Weights of a small transformer language model.
Size: 10 layers, width 576, 6 heads of 96, MLP 2304 tanh GELU, 49.3M parameters.
MLP neurons of a small language model. Each row is named by its layer, matrix (up: input weights) and neuron, and shows model dimensions 272-367. Each number is 50 + 10 x the weight over its row's rms, rounded and kept within 0 to 99.
A block is one neuron, or neurons of one layer that tend to fire together. After each block is what it responds to, as a language model described it from the Wikipedia text at the highest values.

L7.up901:38 39 50 59 25 47 51 50 54 27 57 52 57 51 58 40 47 51 43 56 51 50 50 45 46 48 51 46 61 51 47 38 44 68 51 52 52 38 62 58 48 46 53 65 50 51 47 44 53 41 53 48 47 50 37 44 45 54 36 39 49 35 43 60 47 51 42 47 52 60 51 47 62 66 39 47 50 53 62 59 45 53 51 44 53 35 43 46 54 59 35 29 42 47 48 44
L7.up1307:46 56 53 36 34 56 57 52 47 61 44 48 44 38 54 31 56 43 50 41 56 41 46 43 60 59 46 55 47 54 55 39 28 53 59 56 43 51 50 55 46 55 50 50 44 42 43 43 39 40 36 32 34 70 52 53 52 59 52 49 47 49 55 60 50 49 59 53 42 37 64 55 36 64 48 55 63 53 47 57 55 60 42 58 31 61 55 65 54 51 64 46 61 61 50 30
L7.up1596:33 35 26 60 45 59 32 61 41 45 56 54 55 48 53 47 46 54 54 52 51 74 47 64 58 67 58 34 55 60 39 52 45 38 52 50 45 53 64 53 42 50 44 42 44 48 63 53 56 32 71 53 51 64 45 25 43 53 63 59 38 43 70 60 50 49 55 29 57 53 58 44 55 66 56 46 47 45 50 41 62 54 76 52 56 44 53 49 63 38 52 36 46 38 58 63
L7.up2132:47 39 35 47 34 41 51 39 45 31 63 65 44 48 56 38 64 65 51 48 52 53 45 62 56 71 50 66 63 68 32 56 43 45 47 59 45 61 54 62 49 64 47 44 48 60 52 48 48 33 70 42 43 60 25 48 51 53 54 33 38 66 44 46 56 59 53 47 63 49 39 54 43 36 48 63 63 50 43 75 42 39 57 51 36 64 50 71 57 61 68 47 57 43 56 45
Responds to: Fires on the dash after "Silver medal" in sports medal-record tables (Silver medal – second place), plus scattered table separators and mid-word name pieces.

L7.up165:37 38 62 55 45 51 44 69 48 58 54 40 60 49 56 31 56 39 46 49 54 62 40 50 55 52 60 55 65 47 39 48 48 44 44 68 61 55 57 67 74 57 44 44 43 42 45 47 36 52 47 49 69 65 49 58 47 46 43 63 41 43 41 52 54 55 50 62 74 52 54 56 44 48 38 49 47 53 52 28 56 60 35 59 60 43 55 46 51 47 75 46 46 61 52 29
L7.up769:57 63 45 53 58 58 31 44 72 36 57 44 48 35 43 63 31 40 62 65 50 60 50 46 39 55 51 59 55 43 67 49 43 30 46 51 42 49 42 55 41 45 57 69 59 53 71 51 50 63 46 56 41 34 45 46 48 50 51 36 65 36 47 61 52 40 54 53 51 36 50 34 49 57 47 48 50 50 63 38 37 64 50 57 72 50 41 44 40 40 38 53 56 51 65 58
L7.up1741:39 58 45 51 30 66 48 50 79 52 33 41 40 58 56 53 44 46 51 50 66 69 55 47 63 43 56 47 51 61 64 68 35 42 61 56 59 30 68 53 47 36 70 38 47 61 53 50 55 53 52 38 53 54 58 39 44 48 47 50 47 62 69 43 52 45 59 42 57 32 34 46 50 47 44 65 55 52 60 60 50 43 57 58 50 63 44 66 55 50 59 34 54 52 35 56
L7.up1965:51 66 46 64 62 57 52 62 54 57 62 57 44 46 63 48 68 55 59 50 61 77 37 69 60 45 65 35 55 49 51 41 33 29 57 61 46 68 51 52 58 59 45 34 50 60 44 46 43 43 59 47 61 46 55 33 28 65 60 51 43 47 26 57 53 42 41 41 56 54 56 55 42 45 49 49 53 50 67 71 42 54 41 54 48 54 64 63 63 69 61 55 46 48 43 44
Responds to: Pieces inside foreign or multiword proper names: CJK/Tibetan byte fragments, accented letters (St-é-phane, C-á-diz), and linking words like "Court of Appeals", "Tour de France".

L5.up401:50 50 34 60 50 57 47 53 51 37 59 54 49 55 37 43 52 55 52 41 00 58 48 45 46 47 55 56 39 40 47 44 52 52 46 45 51 57 48 53 51 43 55 52 00 50 46 49 47 44 50 55 44 55 49 62 42 50 42 56 61 60 46 50 99 58 45 51 59 59 47 45 45 40 60 42 51 99 52 51 57 62 54 47 47 59 49 50 50 53 37 64 44 50 57 46
Responds to: Middle tokens of stock multiword phrases, mostly in Wikipedia tables and infoboxes: coordinate minutes (39°56′), medal-record "first place", "such as", "date of birth".

L4.up109:54 41 55 54 32 82 58 53 51 37 55 46 48 60 60 61 43 70 38 62 50 46 50 36 54 63 52 50 45 51 67 44 43 58 45 48 52 56 45 56 50 49 36 44 45 53 47 51 42 37 50 51 40 36 53 66 53 57 54 54 46 63 36 69 53 31 60 44 48 72 35 59 60 40 62 45 31 49 58 19 73 55 46 61 67 62 73 52 42 51 79 70 59 47 44 65
L4.up189:37 56 48 35 48 32 63 54 38 47 47 46 75 52 66 39 49 48 49 41 55 40 57 43 65 37 40 57 61 55 48 54 45 60 37 59 49 63 45 37 69 60 62 50 48 58 55 43 62 72 39 52 79 47 57 47 50 44 50 48 57 57 36 43 47 46 58 58 64 39 59 49 38 74 48 49 41 54 52 61 69 64 66 53 74 36 52 49 64 56 59 32 57 57 44 54
L4.up270:63 41 36 37 47 52 61 65 56 57 50 53 62 53 64 31 59 43 53 33 50 46 45 46 48 79 37 48 55 52 57 45 30 50 52 50 46 61 58 67 51 67 63 59 47 44 57 51 39 77 58 54 47 55 53 59 35 45 28 46 71 58 40 55 51 40 52 77 68 44 58 50 49 34 66 44 52 52 51 56 51 49 49 51 41 41 59 39 59 52 56 59 53 45 41 71
L4.up367:47 38 35 47 40 54 41 68 58 48 45 65 43 47 57 58 43 56 66 41 50 56 56 40 48 59 61 49 61 77 44 37 45 50 33 58 50 46 66 61 57 32 40 65 44 65 51 56 50 39 44 60 60 54 44 53 54 44 46 45 37 51 73 41 55 60 43 59 56 58 55 49 35 47 51 52 31 48 50 48 60 54 52 46 49 64 39 55 55 47 61 46 34 47 54 53
L4.up368:55 63 54 54 40 59 53 36 59 44 53 55 36 48 37 47 51 62 37 52 53 36 54 57 37 59 46 61 53 39 48 72 57 46 53 45 66 56 50 30 57 64 56 39 49 51 38 49 67 53 54 67 40 27 74 67 45 60 25 49 51 40 51 47 55 65 28 35 44 36 45 58 45 52 41 40 62 50 45 39 58 50 57 57 47 39 65 44 54 65 49 61 52 34 39 52
L4.up395:54 49 49 54 54 50 61 34 56 41 51 37 41 48 52 42 30 57 43 65 56 31 47 32 59 34 53 38 61 56 48 38 57 58 44 58 57 65 45 64 45 59 53 40 44 25 49 41 39 62 31 51 56 50 46 49 57 49 51 40 46 33 62 52 56 68 66 54 51 51 50 62 53 43 71 59 41 51 50 46 62 64 60 57 42 46 61 61 51 42 47 47 45 43 40 59
L4.up499:44 42 34 54 49 54 51 31 55 43 56 40 53 55 40 34 53 46 53 70 55 53 54 60 57 56 55 54 42 61 60 50 36 55 51 21 56 47 72 45 53 43 45 62 49 44 57 58 83 55 46 50 57 31 73 42 47 68 39 57 32 58 38 63 49 48 69 65 46 37 30 36 50 41 49 32 42 52 47 43 58 28 64 54 59 45 62 48 46 50 36 59 61 62 53 41
L4.up597:48 59 34 47 58 58 53 52 45 53 32 56 59 50 52 43 55 51 30 43 50 54 51 23 55 55 66 50 68 49 44 54 60 50 45 50 31 57 51 65 39 43 43 54 56 59 50 46 47 76 41 58 47 53 59 57 58 34 50 46 56 41 53 60 47 53 53 47 74 51 75 38 63 39 62 51 46 50 51 62 50 46 55 42 51 53 42 48 44 50 31 56 55 47 68 58
L4.up673:58 54 33 46 31 67 53 61 56 44 46 53 51 63 42 32 38 38 46 58 53 47 55 44 52 46 52 56 44 46 51 40 74 41 58 35 79 42 34 29 33 60 58 53 47 43 62 55 41 49 58 48 51 35 42 65 45 44 55 24 55 47 40 51 54 47 59 56 50 49 42 46 46 42 48 45 50 50 52 41 75 60 67 44 58 40 52 55 53 55 42 49 33 62 29 46
L4.up1140:43 44 40 53 54 40 59 50 39 40 50 42 69 52 65 50 56 48 54 42 49 45 43 43 34 50 54 48 50 49 51 56 47 44 67 37 59 45 36 56 45 58 39 39 46 35 50 58 47 52 74 51 41 54 38 44 44 38 51 59 47 46 45 32 50 59 52 66 54 69 52 47 63 45 44 44 48 50 57 60 75 39 63 45 59 47 45 36 49 48 62 33 52 45 55 41
L4.up1234:28 57 51 59 44 45 56 47 54 53 45 55 29 71 57 52 34 46 34 72 56 57 46 70 51 55 42 45 52 53 45 57 33 34 52 40 51 39 49 75 50 38 63 44 47 59 54 46 50 57 32 51 52 53 61 28 47 52 70 45 40 57 33 49 53 58 53 48 55 52 47 44 31 37 54 46 45 49 40 29 42 48 47 42 57 50 62 38 53 46 58 30 50 44 51 50
L4.up1286:48 40 37 42 66 59 43 31 60 58 50 49 47 55 52 55 61 42 61 52 57 32 43 49 32 46 68 57 55 42 56 52 35 43 47 36 36 65 59 38 60 53 44 42 40 58 33 59 38 51 62 56 45 38 48 54 36 62 27 70 46 44 57 56 53 56 62 50 43 44 54 49 65 57 50 47 44 49 65 68 59 43 68 51 48 47 50 56 46 54 44 38 57 39 47 43
L4.up1321:46 49 40 45 50 46 43 44 31 64 53 68 64 60 43 43 54 55 56 58 48 45 65 39 36 42 43 39 59 48 42 54 58 43 52 44 44 56 52 55 45 49 66 49 41 48 52 50 58 54 30 58 52 47 55 70 63 47 39 59 51 70 50 52 60 43 69 76 72 59 60 72 53 53 30 49 52 46 43 41 71 49 58 41 64 40 59 40 45 64 43 57 56 40 47 58
L4.up1569:31 45 41 51 51 61 40 62 66 65 40 53 53 55 59 52 42 50 42 47 54 53 62 45 33 50 42 55 40 58 42 55 46 56 63 36 62 64 57 47 49 35 37 53 48 54 54 51 31 48 46 44 60 54 58 63 59 58 46 53 49 55 66 54 52 48 61 34 55 57 36 45 57 48 44 44 50 53 53 43 59 35 53 22 64 39 60 58 52 64 73 47 45 48 34 50
L4.up2049:39 35 45 52 48 51 69 45 49 53 53 59 45 54 40 50 34 41 51 70 56 42 58 53 41 51 42 56 30 47 49 63 45 57 49 57 61 45 44 40 46 50 54 58 45 41 45 57 42 45 47 65 24 49 46 55 43 42 45 40 49 52 69 56 50 36 47 48 35 45 54 51 45 61 45 63 43 53 41 65 76 24 50 33 46 52 68 52 44 55 57 28 42 53 48 55
L4.up2288:28 47 38 37 52 53 52 11 40 40 26 37 67 45 43 48 61 38 41 65 56 38 47 49 40 56 55 60 53 61 59 55 47 70 55 47 55 63 47 41 51 54 79 44 49 54 67 47 53 61 61 56 52 49 37 72 65 41 44 57 53 43 58 57 51 62 53 42 56 54 45 50 58 48 49 39 47 50 54 49 44 47 32 45 38 42 67 46 54 48 57 39 45 45 51 32
Responds to: Words opening fixed phrases, such as part in "part of" and well in "as well", plus word-initial pieces in tables and lists, like footnote A, S in Seller, Col in Colm.

L7.up813:54 47 56 34 37 35 42 56 60 50 56 37 46 54 59 56 55 44 58 57 50 66 40 45 78 48 35 28 46 48 46 46 29 55 71 47 45 58 56 46 51 46 55 62 50 42 54 40 61 67 46 46 76 52 42 50 38 37 51 46 54 62 52 36 45 49 50 43 41 47 50 54 54 45 34 40 44 47 50 45 39 47 51 50 51 41 33 44 43 49 39 44 51 44 49 52
L7.up1086:54 57 51 59 52 67 44 59 51 48 50 52 47 56 42 55 23 42 46 49 44 45 60 37 61 51 47 49 71 54 43 51 39 45 54 55 41 55 57 59 67 54 56 46 46 46 49 57 64 31 41 56 55 44 40 56 44 61 54 45 56 61 26 59 51 27 46 54 48 61 38 44 46 58 42 44 43 45 53 47 58 46 52 54 31 62 49 49 43 52 49 39 33 51 46 48
L7.up1096:69 51 39 49 57 45 64 34 53 73 48 54 51 38 54 47 29 49 49 56 53 49 48 44 42 53 37 50 44 68 52 55 38 61 52 44 40 50 47 45 63 36 50 64 50 45 52 61 54 55 37 40 31 58 62 56 61 49 48 47 41 54 39 64 51 26 30 55 62 40 52 36 52 45 51 46 51 54 58 65 47 46 40 49 55 53 68 62 41 46 47 58 50 43 42 32
L7.up1191:48 51 43 56 32 55 58 26 47 40 69 42 50 53 60 63 52 57 48 35 43 51 53 52 46 51 34 55 38 52 58 41 44 42 60 46 38 59 45 49 49 54 59 56 40 42 46 50 67 68 41 66 64 48 53 36 48 48 51 67 49 49 65 38 53 47 59 42 58 39 44 55 49 38 51 51 59 46 64 53 39 40 48 53 31 51 61 75 46 26 38 44 58 61 58 55
Responds to: A standalone capital S token starting capitalized words or sitting in abbreviations, as in Say, Sally, SRAM, U.S., CubeSats, often in tables and lists.

L5.up845:59 52 38 40 42 42 40 70 21 66 57 52 42 65 35 72 49 44 55 45 57 61 59 39 53 36 51 59 48 54 58 54 53 60 38 48 40 45 53 59 17 49 54 56 45 51 54 43 57 50 42 38 40 49 74 28 46 53 37 45 58 56 66 29 54 65 61 48 33 54 50 62 38 41 51 45 42 49 56 42 48 54 42 30 42 50 46 48 43 54 42 45 50 54 48 44
Responds to: Fires on the first or middle word pieces of foreign names in tables and lists (T in Tatiana, ı in Yılmaz, ol in Bartolomé), and on well in "as well as".

L4.up348:50 43 46 39 51 49 47 41 50 37 43 50 39 38 48 39 50 56 59 42 57 54 59 39 37 41 48 52 63 72 37 58 58 52 46 39 45 66 48 35 69 50 46 62 41 45 48 53 37 49 34 74 40 55 63 57 39 44 52 61 55 40 56 56 56 44 56 32 71 53 50 47 49 60 44 36 42 49 37 39 85 53 34 36 57 44 37 40 61 50 54 46 50 51 35 52
L4.up427:77 49 57 43 37 59 38 49 41 73 42 53 47 52 61 22 37 53 54 54 54 38 61 55 40 50 42 55 32 27 35 57 51 54 64 37 45 39 42 40 60 39 61 56 43 60 46 45 49 42 40 55 47 51 33 52 40 45 57 58 66 61 56 41 55 36 54 55 56 46 49 44 61 54 47 55 55 49 53 51 67 36 57 48 62 31 36 62 59 45 42 54 64 50 51 38
L4.up436:44 62 52 41 48 43 60 62 51 42 47 52 41 54 66 72 37 38 38 55 54 45 39 51 45 58 45 56 72 48 53 46 57 48 59 72 44 40 47 46 46 51 28 49 48 55 48 50 13 40 67 64 48 65 46 50 53 50 46 53 42 34 62 28 51 51 53 66 33 55 57 48 46 37 47 38 45 51 59 52 59 58 52 42 59 45 42 55 60 48 46 31 48 36 57 53
L4.up441:32 51 49 61 62 71 63 37 52 54 40 53 43 36 59 50 39 46 62 29 64 50 47 46 52 48 45 62 51 76 46 44 48 37 64 48 45 54 42 22 31 61 47 40 41 50 34 45 52 57 60 61 57 46 52 54 48 42 61 59 38 45 44 49 59 56 60 31 44 58 35 57 52 49 64 38 37 48 45 47 46 58 59 56 60 62 60 60 52 52 44 75 50 55 52 40
L4.up486:42 67 40 52 46 62 58 44 42 39 42 52 35 62 49 54 46 50 58 43 57 42 52 55 45 47 41 36 59 44 39 46 53 28 52 56 39 55 47 34 58 61 56 49 44 42 29 53 34 44 65 50 40 55 39 49 54 60 55 31 41 40 57 42 57 36 57 77 29 66 58 60 52 34 51 40 32 48 57 42 61 53 35 51 68 53 31 67 51 37 70 50 36 54 75 35
L4.up514:70 70 43 36 44 58 51 43 63 49 45 57 40 56 51 28 53 66 44 30 57 49 54 49 57 51 59 49 50 53 39 49 67 29 56 53 52 59 51 41 35 43 36 43 48 65 52 48 39 48 48 60 42 48 39 44 58 50 23 49 71 42 50 59 52 46 55 62 54 61 61 59 63 44 52 51 45 50 35 54 51 41 61 40 43 51 54 55 59 41 50 58 51 43 39 52
L4.up526:46 44 53 51 64 55 33 54 45 53 61 47 43 52 64 53 58 40 32 42 56 55 51 44 52 42 55 46 48 46 46 60 44 68 36 63 24 62 39 55 53 55 46 44 44 40 53 51 46 56 52 41 69 73 52 58 47 61 45 65 66 53 56 47 55 56 62 65 51 60 53 52 66 56 42 51 29 49 48 54 34 46 36 64 46 39 62 44 43 69 41 58 58 51 54 43
L4.up566:38 27 58 57 29 46 58 42 46 38 37 52 42 55 39 60 49 42 58 31 56 59 56 44 66 56 48 50 54 39 44 57 52 49 38 60 52 55 61 48 52 45 55 53 45 46 36 49 33 58 36 51 61 58 51 36 66 60 47 49 32 31 47 46 54 57 39 43 30 47 32 64 45 52 72 53 57 48 53 45 48 67 29 45 47 45 48 35 42 37 52 45 45 52 43 45
L4.up874:48 55 56 56 53 44 56 36 49 62 43 55 41 25 63 53 48 61 57 46 54 75 43 55 41 38 56 59 61 29 28 50 53 50 51 52 38 53 68 38 64 45 28 44 46 42 30 55 28 46 61 57 35 59 54 40 40 57 51 56 62 43 63 56 51 42 40 58 50 48 42 58 54 57 55 32 36 51 50 43 58 59 66 50 27 39 53 53 45 46 54 70 59 44 58 37
L4.up903:52 53 52 54 28 39 55 48 36 44 60 51 57 36 49 41 58 50 60 43 59 56 40 40 45 47 65 64 35 44 66 43 56 54 48 45 54 41 38 58 50 43 32 38 47 40 33 39 43 52 54 48 59 51 45 57 63 53 59 56 63 60 45 59 50 58 48 56 53 56 41 53 72 36 47 42 51 50 45 41 34 54 48 55 39 47 27 45 50 54 55 49 53 45 26 49
L4.up1260:48 62 44 51 52 65 73 43 68 31 43 49 54 47 65 37 59 46 43 40 56 50 59 57 63 41 50 65 48 40 38 40 54 47 61 39 44 41 65 50 51 60 52 43 46 47 55 48 61 54 61 63 57 44 49 34 43 47 50 48 46 39 56 46 50 55 55 63 53 33 44 42 48 32 38 55 55 52 57 58 49 58 58 29 46 54 37 39 45 64 55 52 30 42 55 52
L4.up1496:38 45 42 57 18 38 67 59 49 45 71 53 58 40 60 48 41 37 52 39 57 52 41 42 28 58 41 50 41 39 49 55 59 42 50 70 44 68 32 38 53 68 46 58 45 52 58 51 53 52 61 80 55 55 57 52 56 44 36 74 68 62 48 61 51 43 34 44 45 61 39 51 51 47 50 42 52 52 43 57 59 49 44 49 51 58 61 53 41 54 54 47 46 60 55 52
L4.up1729:58 64 48 60 35 63 56 43 54 45 49 38 60 43 53 22 45 55 57 44 61 42 43 85 39 32 48 45 50 40 49 59 73 50 37 46 36 45 54 51 66 50 21 43 43 40 59 55 51 30 65 57 61 35 56 47 53 53 40 50 48 57 49 39 54 44 59 63 53 51 39 38 52 58 57 44 47 50 51 56 53 61 59 39 64 49 50 46 52 34 40 43 54 45 63 39
L4.up1824:25 53 48 38 67 44 53 41 34 54 35 48 51 37 71 35 49 52 65 47 58 35 56 37 45 56 46 54 39 61 48 47 57 45 48 49 58 62 45 44 41 53 51 49 44 48 49 54 60 45 50 57 41 33 47 41 50 56 34 44 53 62 46 57 52 45 49 53 33 62 24 53 43 25 43 57 44 51 47 45 42 45 40 47 49 65 52 34 52 49 49 39 49 31 46 28
L4.up2054:45 41 58 42 41 47 45 41 52 45 54 39 35 69 54 59 49 63 62 48 53 63 50 54 46 44 64 62 61 48 68 43 47 44 58 29 52 52 41 41 53 46 33 48 45 48 33 52 60 42 88 64 50 54 61 39 51 52 46 54 57 52 47 34 54 50 56 42 41 60 58 51 45 37 46 55 57 50 60 56 48 54 40 74 31 40 56 59 48 52 49 58 69 53 34 58
L4.up2150:47 54 40 55 47 45 41 55 44 63 43 60 62 62 35 49 44 31 58 57 56 47 53 45 42 43 48 46 34 55 61 48 77 48 52 59 50 54 70 39 42 45 45 42 55 53 38 50 34 52 56 37 64 63 62 44 41 43 44 53 55 40 50 49 51 44 37 51 56 57 56 57 69 68 62 44 46 51 47 43 60 61 53 53 51 66 49 33 49 61 39 59 47 57 35 47
Responds to: Interior word-piece tokens inside mostly foreign proper names in tables and lists (Mil-o-š, Bl-ag-ovesta, V-ad-uz), plus "part" in the phrase "as part of".

L4.up106:44 58 54 55 46 46 55 40 49 50 38 48 44 42 48 49 47 42 47 53 00 44 52 49 49 50 55 54 46 47 54 46 55 48 50 58 44 42 48 55 45 49 53 54 00 54 56 49 58 44 48 46 48 51 52 57 53 51 45 44 55 52 52 47 99 55 51 56 55 46 56 57 49 43 52 52 54 99 51 45 53 45 48 55 50 51 53 48 51 40 43 49 45 46 55 53
L4.up122:45 49 57 42 54 40 50 62 50 53 49 67 54 48 42 51 53 67 52 53 00 41 49 42 49 51 55 56 50 54 48 44 45 40 47 45 35 44 61 50 42 52 39 51 00 44 55 53 46 54 51 44 50 58 44 37 49 56 52 50 38 51 58 51 99 47 51 39 57 47 40 53 37 50 51 53 56 99 65 42 54 42 50 58 40 49 63 55 42 46 39 39 54 59 54 54
L4.up469:56 37 42 40 48 51 68 54 55 53 49 42 60 51 55 46 57 50 49 43 00 49 47 42 45 48 35 63 42 49 49 54 53 50 63 55 65 53 42 49 42 66 61 47 00 58 51 49 55 39 42 65 62 41 45 53 40 55 54 52 48 54 57 53 99 44 54 60 45 56 50 44 44 44 39 48 51 99 58 42 54 57 51 56 37 51 50 61 44 52 50 66 59 48 60 45
L4.up625:49 45 57 53 53 44 49 60 42 57 55 41 57 52 54 50 56 61 48 34 00 49 45 51 60 43 54 56 42 54 48 42 42 54 46 54 44 57 59 59 38 56 55 50 00 51 47 55 53 58 60 52 55 53 53 40 46 61 60 51 42 45 48 51 99 60 62 62 44 55 58 46 42 45 50 52 63 99 40 58 41 53 50 54 48 57 68 47 56 59 43 55 48 42 56 53
L4.up644:48 48 54 49 57 51 48 49 51 48 53 44 44 57 49 41 50 55 51 45 00 46 50 49 51 63 46 58 45 45 56 48 50 49 50 41 59 64 56 50 50 41 51 37 00 53 66 49 47 42 52 49 53 46 48 45 50 52 41 45 52 48 49 39 99 54 45 52 56 45 48 46 46 48 52 51 58 99 52 48 48 45 57 56 53 50 50 50 48 55 54 61 57 47 43 53
L4.up709:56 44 43 61 44 57 39 47 62 57 51 56 46 65 53 54 44 43 57 50 00 49 50 42 57 53 61 44 51 48 43 39 53 44 45 54 42 55 46 58 58 44 53 48 00 57 43 49 37 50 50 50 52 53 44 55 36 52 52 49 37 50 48 46 99 48 50 45 58 42 50 49 49 49 65 58 57 99 51 51 60 45 51 46 53 48 54 36 56 55 41 50 46 50 49 44
L4.up753:57 67 40 50 43 55 58 43 45 43 61 51 49 43 44 33 56 37 33 56 47 76 47 52 36 49 62 51 66 52 48 39 42 51 40 44 42 45 52 41 49 59 44 48 46 56 37 56 53 64 55 43 58 51 46 54 52 49 55 61 58 63 53 46 52 45 61 35 60 55 52 41 35 44 38 38 63 51 62 32 68 45 66 35 29 38 61 43 42 43 71 37 57 40 46 54
L4.up789:56 43 59 51 46 41 39 48 48 50 44 51 41 47 44 49 51 50 41 50 00 55 57 47 59 57 50 51 62 62 53 51 41 52 53 53 51 52 46 49 53 54 49 58 00 58 48 52 48 47 47 45 58 57 52 56 47 54 51 59 49 50 50 46 99 46 55 43 45 57 48 45 51 59 50 48 45 99 57 44 46 46 37 46 41 54 50 55 54 52 49 50 52 54 46 49
L4.up809:53 27 50 55 54 45 53 36 56 55 52 53 51 41 49 36 41 54 51 41 00 54 53 36 50 47 52 43 47 44 52 60 47 46 63 51 53 51 52 47 48 49 41 41 00 50 42 45 38 48 53 59 56 52 35 55 55 43 48 56 56 57 42 33 99 44 54 60 51 52 57 54 55 47 44 41 40 99 41 48 51 55 52 48 59 52 55 49 58 54 62 50 69 44 46 42
L4.up830:42 51 42 58 54 50 55 57 49 34 55 57 41 45 46 45 50 39 44 44 00 56 49 38 43 52 58 57 52 44 46 54 46 39 42 39 46 42 44 44 47 39 44 40 01 53 44 48 54 36 48 49 44 58 39 41 43 55 52 54 55 54 55 40 99 53 52 54 41 47 41 43 48 32 46 51 54 99 51 57 56 64 42 46 44 56 51 55 61 57 61 51 51 51 54 53
L4.up980:58 56 51 50 51 55 45 47 47 51 54 45 45 46 49 52 49 47 43 40 00 44 52 53 47 57 57 48 48 49 49 58 45 43 52 51 41 50 45 55 58 53 66 47 00 37 40 50 48 62 54 45 59 39 38 57 51 50 56 50 50 49 45 47 99 49 56 54 50 55 49 44 53 47 46 57 43 99 53 50 51 50 48 50 54 49 49 52 37 49 54 47 57 57 60 50
L4.up1465:47 32 66 42 44 60 51 43 60 64 66 57 51 50 50 63 31 61 44 34 00 29 44 57 37 39 46 47 54 38 51 44 31 56 41 54 40 42 58 56 39 55 47 54 10 52 36 47 57 52 46 46 59 66 52 48 53 47 57 56 52 49 55 55 99 55 32 48 52 48 49 63 46 36 44 57 43 70 43 54 48 59 33 46 55 56 44 49 57 45 48 46 47 49 71 53
L4.up1650:52 56 47 46 50 48 48 52 52 48 48 53 56 50 43 55 44 46 46 51 00 46 55 56 60 64 48 50 55 57 59 52 52 49 51 46 50 48 43 60 43 34 47 51 00 44 49 50 54 54 60 54 49 49 56 55 60 61 48 50 55 49 43 47 99 48 43 53 59 49 47 50 52 50 51 48 49 99 55 45 57 53 57 45 48 54 63 53 53 56 46 48 46 54 55 49
L4.up2067:49 56 43 48 53 54 37 41 39 39 42 55 53 50 50 45 48 35 54 45 00 46 50 46 38 57 57 59 52 56 42 49 49 60 50 47 54 54 57 50 56 48 48 52 00 45 50 51 49 44 50 49 51 47 46 44 49 47 62 54 52 52 52 46 99 55 50 56 55 52 45 54 44 44 49 46 49 99 56 54 48 65 40 57 51 46 58 49 41 47 50 46 60 57 48 46
L4.up2164:52 57 45 49 47 53 47 52 41 52 56 48 37 38 42 53 61 48 51 41 00 49 52 36 46 45 53 53 45 42 59 51 58 46 51 47 55 42 49 45 49 42 48 43 00 50 46 47 49 47 48 53 49 54 45 56 54 51 50 39 58 41 53 46 99 45 50 55 46 62 56 47 53 53 43 53 57 99 51 52 49 54 47 58 49 55 53 58 55 47 50 53 49 51 52 49
L4.up2201:53 57 47 38 39 45 56 44 40 54 42 62 40 45 48 48 52 54 48 45 00 61 53 40 36 49 62 58 58 61 46 59 49 67 46 39 47 45 44 45 52 48 44 57 00 45 45 57 57 48 50 53 58 49 47 57 48 48 60 59 53 44 58 50 99 50 54 43 53 64 46 46 51 56 53 44 48 99 53 55 58 46 49 53 50 51 57 54 61 54 59 61 46 49 45 57
Responds to: Minute and second digits inside map coordinates (39°56′, 46°35′), plus mid-word pieces of names and separators in tables and lists (Tav-ar-es, Qu-é-bécois).

L5.up1003:43 52 44 43 56 52 34 62 49 43 39 54 14 44 38 54 42 58 48 55 55 55 56 47 47 49 50 54 62 50 46 52 49 48 36 42 49 49 54 50 47 43 52 51 46 69 33 50 59 63 54 51 58 54 56 37 59 48 51 55 38 58 63 67 55 58 56 62 48 54 46 43 56 82 38 46 58 50 61 61 62 37 58 47 49 51 59 39 43 39 41 50 74 55 43 51
Responds to: Mainly the minutes number in longitude coordinates (116°22′, 93°10′); also mid-word pieces of names (Mas-j-id, Y-ann-ick) and numbers in table cells.